config.toml
n_layer = 8
d_model = 512
n_head = 8
n_kv_head = 4
head_dim = 64
d_mlp = 2048
vocab_size = 32768
activation = "gelu"
norm = "layernorm"
norm_place = "pre"
norm_eps = 1e-05
positions = "rope"
rope_base = 1140.0
rope_fraction = 0.25
qk_norm = false
attn_scale = 0.125
bias = "none"
tie_embeddings = false
parallel_block = false
init = "trunc"
init_std_qkv = 0.0179
init_std_o = 0.00448
init_std_up = 0.0179
init_std_down = 0.00224
optimizer = "muon_variant"
lr = 0.00477
lr_mult_qkv = 0.5
lr_mult_up = 0.624
beta1 = 0.93
lr_head = 0.00436
warmup_steps = 200
schedule = "wsd"
decay_fraction = 1.0
decay_shape = "linear"
final_lr_fraction = 0.0
batch_tokens = 65536
seq_len = 1024
doc_mask = false
train_tokens = 670600000
steps = 10233
dataset = "wikipedia_en"
MLP neurons of a small language model. Each row is named by its layer, matrix (down: output weights) and neuron, and shows model dimensions 202-329. Each number is 500 + 40 x the weight over its row's rms, rounded and kept within 0 to 999. Numbers have three digits each.
A block is one neuron, or neurons of one layer that tend to fire together. After each block is what it responds to, as a language model described it from the Wikipedia text at the highest values.

L3.down161:541519476491579554458504514453486522492427539492506546516443533443515486464502478487528435529434523544549495547486539481544505479494567467424450514503564458459531490463467518469517476476510455493480484440471523516454427460478577507457521543467507534544520468566505524522507411512516490476514438496487484496490543452525410603503489485497437458505520434515565457477448467468524478530480
L3.down232:507465518548537498546486474450560586495445480514460482460462447554453491533459483568449513537470552517545478479472452477507578501518502523435442439526472473484451584483499456379515488563471549500508468502445477508439497493515447491528531440568487478442451512537501509491504541543517476519572471496508566573408415509473474585520508495375514531525520495407518506479508563482496526477440
L3.down496:503529500543569594475516496485470466466512563511511509441513526552455509407476438538489492542474508401531437459477549523520498453600421539435466525453527495479531471509467497532461496534565485519500516410437546479534486501516548502539490518518541442456533435439484535441491500462527487533538513504452549527504528497502481505525477523512518473469498465466521533548507497479555470466538
L3.down620:521455509453539497540485507590608530501466539526436486555467500517517540464541463482523519458503466471495502542490492543532469569533550513510489473551499483458465446510500530450426479542522546457491420510519472497557547467599473636462507499502547522513568514554495519559422485549504477478508390550512532563497470514456485497508526480526561471476529534572458514533574444481457433526503
L3.down643:459579530556573438440460457533571459524470486452473508490494453544521519495466539502559461557502446489503542480517477556482540539521569508433501405512574483471524515490497504478479518579531479438442484473489429410423485504527456539548543498536468497491541447567533520488490503529493503581554504429476553569475463454501490497606519488559511490541438549521475591535556475494493494500477
L3.down1156:465496425538521414478514469528538528570453508461514499525520538511474551541543544533427481544474478435485533484486468553465511462484534459524504574538467436515518497493497497463432484483496541490495473541491563502463529444466500503554420504455496476563460483537513596489506548452528512469434464556410471524528512495454523455444521487500569442564448441457538469560483458450492458475514
L3.down1600:439541528500598468458489456520535521508495481472420438464447532562564459507456430518526553544475478461500555439491530502513440486536537500469490520454463447527574577534492479444512494501551493458554463488555505440517479418471493607456543473511432531510500417557535561489436453451482490464538465528501520499578463542505537459527516559518488460498534558526478396552548506526498463476495
L3.down1780:481464503529649447494537493476538489440519503463498468473481439525465535483486443491520507505561512526515476414527494579458512479475434575502522395500448548484532478570443486522409535535500498497484553413481471499464488452581442495545486514551519491536477500570448530502496517434493461538491498456509555522481515526391480533503467486480484517476480480521514545529493537463469507473516
Responds to: Non-first digits inside multi-digit numbers that are not years, e.g. the second digit of counts, percentages and amounts: 10|0,000; 2|98,000; 6|0%.

L5.down370:520542388546446522469505499562494498469516534524611497526529519462495478494520406463487511606513474605504582434520527471480566495440494555481494581432513523491512459542519511430489468530463541507518465556573569512549567447530480531471432485478535513463533533506511491488499467485538552491519492456451440485460462468500483556507547531531491532464502505466522520483518486582474501535531
L5.down393:595445493513532529478461478478464432501470445458440479509522490509469492529468435425494544479558522533521490460520525475525563539552461478561561498520469544505451494470474503475530511533508452469513487559476509448531536487452412534509472464426465527485479556531459503484414493502490472452571517524478518524522490505396502529435525483520537427415491518491501500529569517483521519528521
L5.down787:495557491534486488525491553461524518463479491566462521457529562440535549461477518549500517454462572536481505469476497521450443485524529478496459454473484578450462508457546426423530458486432530516557545506499500506503517496480571508473591450458463557411490465512527434485460482571499524539575501545500527560523535551488402437551487486556475533560532513484494460506456633516456545513457
L5.down1407:504498475574458504542561453445493517458476507543403514528482525538572526508502444462474509461533474455515505579500468442521502506519400428501517560601508436505429490550496466368479543591548492462480594529536535557504441466430510484530520512407516584608468495480492503439494460563486385542492530580502479510513469526501468537535503618462514485436520566527466525465499438454513451524435
L5.down1657:475565490504510526508565558527476554462482497522529427515489430503484489509548406477442522568503480427513534527527438557487528587519540512528434488526511481559540506499555469496538537513491451443484524454524558434491519490471524499531484533453422522549524498606440536471437489462517527578489494476475520447510533460508525513484491442553432547483429509473528510508483463447516511504463
L5.down1669:478492468502468515577491542404534454496456470507440454465513429545576445473514461490465511479539492488433603592476474481461512489470519474505450511475472496514487469485574546552508499504507503495512510521548459459513481558557491539417439550461489458481539488548544510477523566572536543522466527490510518451498557545513489484507544564465523430512535472495513456458427519489600513502492
L5.down1747:558538521457514498476506501432505491582452513469463493505556505535486530470490570493489567469553529479504517452522471476558528543535499443455569477508467479463480542510499453449422508595481424483458464552527462551531486479468551486501418484454517503533505440481547487446487513552586538559466520590515508495479488461541521487505528466541486507519453565496424575461527426503487478520420
L5.down1818:578511449492519465511448503466501458457465563533526512493469516450418517515488447491519407445502483529440525520536572507501540495429507492512526495541515515444488441456523517541584544502503533573539494506498431512510520488508560429483493489478531469556455444475486557589564512574446539493519558444529466448507472486559584459431499436586486516524461544474491483509487457547448440516523
Responds to: Digits, and the word "of", in numbers giving a total or count, often after "a total of" (a total of 47, 19 receptions, 16 goals), plus tokens after "Total" rows in tables.

L5.down75:484484539471495558466537512588533584490515522516465494490543454554493476405468495460466432501520512438503526562506442448519512515512546492451520445514528431482495491508475508560484523380494565387469440497581544438493519434516513524531371452471477448552533501502465423541496553548519555497516503475491530523490450543477535555511521559463560522558549492512577469450454482435480479532571
L5.down577:512464532566492551450547480492501555484544497513455465419504528471515527477502447420525491591478514503450549472551455446531525513498516543457483528481468522545555434463557517531465476547573491579529502468598469452487544495486491455481408473517469487497551488486447544462465461500523498446445527457404478523436511525505511534532543495534458525436467514546532522447459520467498482511499
L5.down895:492495574521527512511543518533477469494415413574499447481520490468546479532408469544473505478472495471499506564499584443452501482502510469420433538523462535500558452522504474517508432559481467532482529493483473547552438446494525537437509547491440542570527471458456546501489455490517488425453461478562468515463547529494482493524400482497530490450501457578486449489511579543489521517467
L5.down897:493500541499529423536468512416474526434390450470506546533482465577498522466508524503468472458499525502448499500464506485503509471419500459487517511412446466568506529501496414495509551556473585537497542574533610528503553512494489532526413437492520515489468530514404551429372500470513417477457607493457501504533438538471482481486491445533483492522430584415493564514551564503524456493480
L5.down912:504491476489585549497434487444423496469485485518501501529481535526475488497505468516508443581439522543455410405499573457520526553559517462474506518551511536470495535496496466489515479537504530443481510479532606565502406489491484497559525531493506515511479495501558484468555476441523468406504509513507492565580529418517503512498537552422494506534565557555510540506422451455537599474458
L5.down1111:545521521516481525578522522553500504448448493574531550514476472495467505435495472508542390542503530459521468533471493497444546519531396517492509523502504544507496445569533555439501550521456459545529523464523501453526414458485450543472443471515517500487454497515464487430459508429494500482490489469520524487464546486557507522457515581474492507547558516496430515560457475542483532451549
L5.down1595:549526459560528444530476526534542498638543555521517511409506460344479582493529421468458497505494532519456475511499540398456507507487514558438497523507526505469509424465495579471522496504522445498521482519534573566520503443498529451480535580480569539534526500530560510517501520545499435456525470450496543447553475455530447477496503441546485508444488479483465415493493460481532505512530
L5.down1816:531518558540506485508486441505450513461467507491532519552496501445487477493515471517551487424484462503495469547492401470505488395500538523471533513576471570493504535542525507483528532492455463415450514451465569494545483538478502534482497470447506547484448501443494400498517545511464538485524567508539466491547556447494507480538496480477472470443551467513497503445542435452477481452521
Responds to: Apostrophes in contractions after a pronoun, mostly in quoted song or work titles (We've, I'm, Don't), plus scattered mid-title words.

L4.down1911:501536594489524509504465530498523526507451500485445464529539550453492466491479510473482570526484539520549529526463479506471415539547551551495489549434553497555537564480463475511455513521532527473460512501417532466519556420488504550459411508481486545488505515465470465531523490495517534450498537541545558531503487492540503502459530557483472451531522454493487400462540534483517476488542
Responds to: Fires on quantity expressions about to modify a noun: "of" after number/group/couple, number words and quantifiers (three, many, various), and digits in counts.

L3.down41:446539519492483438466510477467491475438490515515522502441496497485501471494427513488502503568525522538517508586554497495494557490533526518513508533481552546493506462483485491544526577543525483460450502460604521499460555471481531515451505557480543471490409540480565477538490533515452543496440483538518461428457502526565432548449496516521467547604490475445496538495495504517552529448506
L3.down280:581524509459506543475526513581460547473545523573494531557511477465500564595512464499468493500509510512528505477528547512509487466471501527473502418472432514453555527424503473486464507437544431538499527530528517544516454478576463485524565466538517560469465441525495496610494431465524523501461437572577549433506546447418464417487506532470433475486509529520507504594471520527489472503483
L3.down295:515460504471557563519543501510523504489484507470476479457591520467451496520528472470472483552507503597459471510509521407499510495446552488569535470534581465568553496509495573484517548490530549520469540429497409519475474475553422449460517571515514506481530466455478541486521468533514439467525513508527608438435502562448508537446502561390470467525518494512454468510499504492507501485490
L3.down334:512510532476481527543487474474490476491485537515494457506500475476506499482515451528501523443516504493458505457474437501548495491490489487513541482497490508508515570506485493454466490514490458518492494510420512469437438478513567490483470498495508490421469415507424577475499504458502528409532512511526566485489558550480582511454534464524448520405462487433500463544414566521435536512520
L3.down581:574443510493548445483492533487498485527489480484533494508508556490518476494485475506527518438490490535511550490431492532493471471482488467501518529521503441547510511498570462432540522558468512503489500520534483568449486461528478477488511504551476553527527426595567550552437534494462503572428526569550533456542528484518516507475536482433474500539493502481543570634520494493489503523467
L3.down997:515490462446460471546460536440494500504535477432520436495481498524509503507477450516497530519514519486465551497514528507477501527514470466487586403531499480465529509492499522466497534462512555482519399563551491482464536523495532502471523578472506505576573480516472504444527500512463580483528454532497439512519573519487449423469459553533521564450489514556537557536537494521504534486489
L3.down1767:472381477550546408500513460467543493535464498505463422554457503491489507519519437509484523521491508452440519476489486407533536432562517518515536475453549483514504542491518477424510498583525520505466537484450526497591489496478510505462461519442554557497521467538468475474500456486541572513490512523537472554560470535499503426555493528521461512477504556498495437514470571494545497502490
L3.down1787:520465447405528526500538509488534510553551529516464499470450520470535466569521538505498484494511521491503431519471484553519452427542546461561522522422501490541574551498384565513481541464461526465451555456504560504421457436525425506451575444528488467526476511515497495486514491443487434509492543437481489413500573509416499511541509510478475530479521536516560553491551536524499504471497
Responds to: Words inside multi-word titles and proper names, mostly song or album titles in quotes, e.g. Got It Goin' On, Smoke 'Em If, Deep Water.

L4.down1926:481500509432556502489528466473552455516490477541522460482450586472524543475459493561461545444488456531483485490526491478614496496532547534474571496519460599486534419485474530571422454530457436503514506515542505518520476475439434508526525472469516513530507531549516453439452492462484497510458489460620443519510530505490482505487528593470441500487441458492467518429477452471423551482476
Responds to: Continuation pieces inside proper names and titles, mostly the possessive apostrophe (Saint Mary's, Kirby's Adventure), also word fragments (El-bing, Bea-ure-gard).